MLP neurons of a small language model. Each row is named by its layer, matrix (up: input weights) and neuron, and shows model dimensions 128-223. Each number is 128 + 32 x the weight over its row's rms, rounded and kept within 0 to 255.
Before each neuron's rows, "fires on" lists the tokens most often at its 100 highest values on Wikipedia text that the model never trained on.

fires on: "1", "2", "18", " |  |"
L5.up1134 [135 165 107 136 111 138 126 121 153 135 116 187 126 119  82 158 121 127  85 118 139 182 149 112 100 157 146 135  74 121 122  80 157 103 143 158 188  76 140 109 118  86 166  84  99 104 120 171 108 136 136  92 102 112 177  95 115  82 116 149  85  93 144 149 129 161  70  77 124 171 145  78 138 141 105 144 180  99 103 189 129  82 160 120 151 122 171 162  85  62 126 158 122 122 135 129]

fires on: "; ", " | ", ", ", "1", "2", " | P"
L5.up831 [105 124 129 112 115 153 105 121 129 145 157 152 103 126  83 191  66 143 111 149 186 148 142 120 171  85 156 105 140  94 106 112 113 139 122 145 131 124 127 162  86  59 173  90 125  55 123 150 142 120 122 100 104 153 165 111 158 138 126 137  94 130 109 164 112 164 110 121 112 175 101 133 156  91  90 146 131  82 127 125 162 159 173 153 125 173 101  91 108 107 112 110 145 214 165 105]

fires on: " of", " of ", " (", " that", " of the", "s of"
L5.up1602 [180  74  90  84 178 203 108 130 131 125 124 163 179  83 188  87 107 173 103  98  49 175 111  43 133 109 169 149 151 113 181 187 130 108 128 104 165 154  70 134 137 138 128 115  90 104 105 134 173 100 163 159 114 147  96  54 118 173 190 110 173 139  70 133 129 113 125 117 144 105 164  81 101 124 172 123  85 140 155 140 135 147 124 133 128 134  95 111 126 113  99 155 109 202 139 106]

fires on: "n", "in", "ol", "en", "an", " Pan"
L5.up269 [ 68 135 124 118 129 173 149 107 146 132 126  73 100 149 162 134 120 104 147 143  97 145 114 104 101 146 139 166  72 154 190 134 132 126 162 149  66  94  78 129 131 114 107 125 131 159 179  83 108 152 157 184 141 108 104  88  98 170  89 175 133  92  84 153 148 172  85 141 167 106 140 148 115 116  96 160 110 159 161 100 144 159 155 138 112 145 183 148 123 142 139 166  97 126 137  94]

fires on: " ", " of", "less", " of the", " of the "
L3.up536 [152 106 163 100 167 146  97 132 136 121 147 168 108 129 136 128 157  99 129 145  59  91 134 142 144 159 117 121 122  89  83 107 165 119 146 138 108 222 117  72 126 181 145  78 154  46 127  73 137  98 202 108 115 128  87 108 143 131 140  99 129 113 122 155  94 140 151 116 116 157 154  88 143  95 109 121  48  96 111 133 104 160 157 119 133 115 113 133 144  99 184 176 174 129 115  87]

fires on: "===", "==", "\n", " is", " was"
L5.up1213 [167 186 111 147  96 110 174 108 112 151 111 115 162 144 153 172 150 173 170  72 137 137 172  73 137 166 158 159 124 100 168 101  74 112 130 141 120  85 108 123 170 131 191 128  94 171 139 119 118 131  96 149 164 117 129 148 170  83 130 142 118 183 213 125  62  63 109 154 148 119  91 108 108 142  79 198 119 124 185 142  94 117 129 139 114 133 181 116 134  93 164 172 132 186 146 180]

fires on: ";", "s", ",", " |", ", and"
L5.up474 [ 75 156 181 114 114 146 114  66 129  44 164 113 168 127 133  91 101 112 171 133 207 166  99 122 111 175 102 172 158 159 129 103 157 109 130 124 108 179  84 130 166  95 148 116 116 170 151 129 127  55 171  76 138 196 152 160 172 137 122 117  90 147 139 172  60 106 150  87 143 116 143 135 163 130 138 126  82 152 152 128 131 100  99 153  70 157 166 136 142 110 146 127 117 109 145 128]

fires on: "or", "ore", "on", "ed", "ura"
L3.up1070 [143  98 149 172 165  89 144 155 143  74 112 111 137  92 100 114 151 156 136 129  98 150 114 107 110 160 126 161 144 162 151 124 144  94  93 147 133 144 165 210 114 129 102 121 130 149 102 126  88 119  99 118  95 133 122 154 127 194 133 143 112  95 181 148 117  98  84 126 137 172 141 132 157 120  78 143 169  72 181  79  66 137 123 181  86  90 118 168  80 129 172 176 140  82 165  99]

fires on: "\n", "\n\n", "s"
L7.up1394 [154 160 170 145 153 119 104 104 121 133 121 124 148  74 111  93 165 102 118 122  78 111 145  84 137 174 128 132 125 114 137  63 102 153 163  79 186 145  89 112 171 139 191 138 147 122 119  78 153 149 182 104 138  97  86 150 161  72 160 151 143  56 187 151 161 123 132 140 132  95 100 126  65 162 100 161 135  99 107 170  91 152  90 170 166 149 130 107 124 112 187 147 134 166 142 123]

fires on: " of the", " of", " of this", " "
L3.up671 [127 124 166 163 137 227 156 167 118 125 147 139 195 108  89 114 108 168 124 197 108 179 177 141 117 108 188 183 119 106 124 198 159 108 105 117 109 177  94 156 120 165 144 163 126  77 129 140  82 110 121 145 147 147 124 149 124 155 169  99 119  87 125 121 174  57 186 160 141 179 130  98 164  95 169  99  89 107 115  59 125 160 113  45  90 104 190 131 110  87 149 114 166 119  56  79]

fires on: "\n\n", " that", " to", " from", "S."
L7.up1171 [175 127 163 136  86 149 101 160  86 122 108 123 140 117 108  84 176 108 123 137 128 155 135  87 130 125 106  87 146 156 137  96 153 151 121 114 147 131 129 189 149 131 169  99 194 100 138 125 187 132  93 188 101 143 117 115 204 140 175 149 155 113 184 176 103 101 141  76 129 138  54  73 118 113 149 176  81  89 138 178 103 125  66  83 101  83 192 142 110 119 110 119 155 131  72 111]

fires on: "1", "|", "\n", "t"
L7.up1235 [168 192 112 113 135  95 104 110 133 145 148 160 149 165 164  80 105 140 148  89 110  58 121 144 156 110 129 110 127 103 137  86 167 129 125  75  99 153 150 112 155 141 120 133 144 177 139 114 108 178 129  91 168 130 154 164  88 136 195  37 118 160 158 140 164 173 130 178 137 134 107 177  90 127 128 167 141 167 108 142  75 129 155 106 120  97 150 168 200 143 117  84 202 215 138  99]

fires on: " in", "In", " In", " in a", "1", "un"
L5.up387 [129 187 129 162 183 158  64 102  66 137 135 135  47 121 164 127 157 133 165 136 116  82 133 114 155 114 139 137 118 126 125 111 131 136 111 173 108 106 136 141 101 193 176 110 130 168 175  89 144  81 149 142 120 144 115 135 100 110 121 147 126 170 148  82 105 142  88 156 152  92 129  95 120  90 113 129  95  88 142  99 157 118 154 167 140 151 158 180 137  79 105 126  93  86 178 152]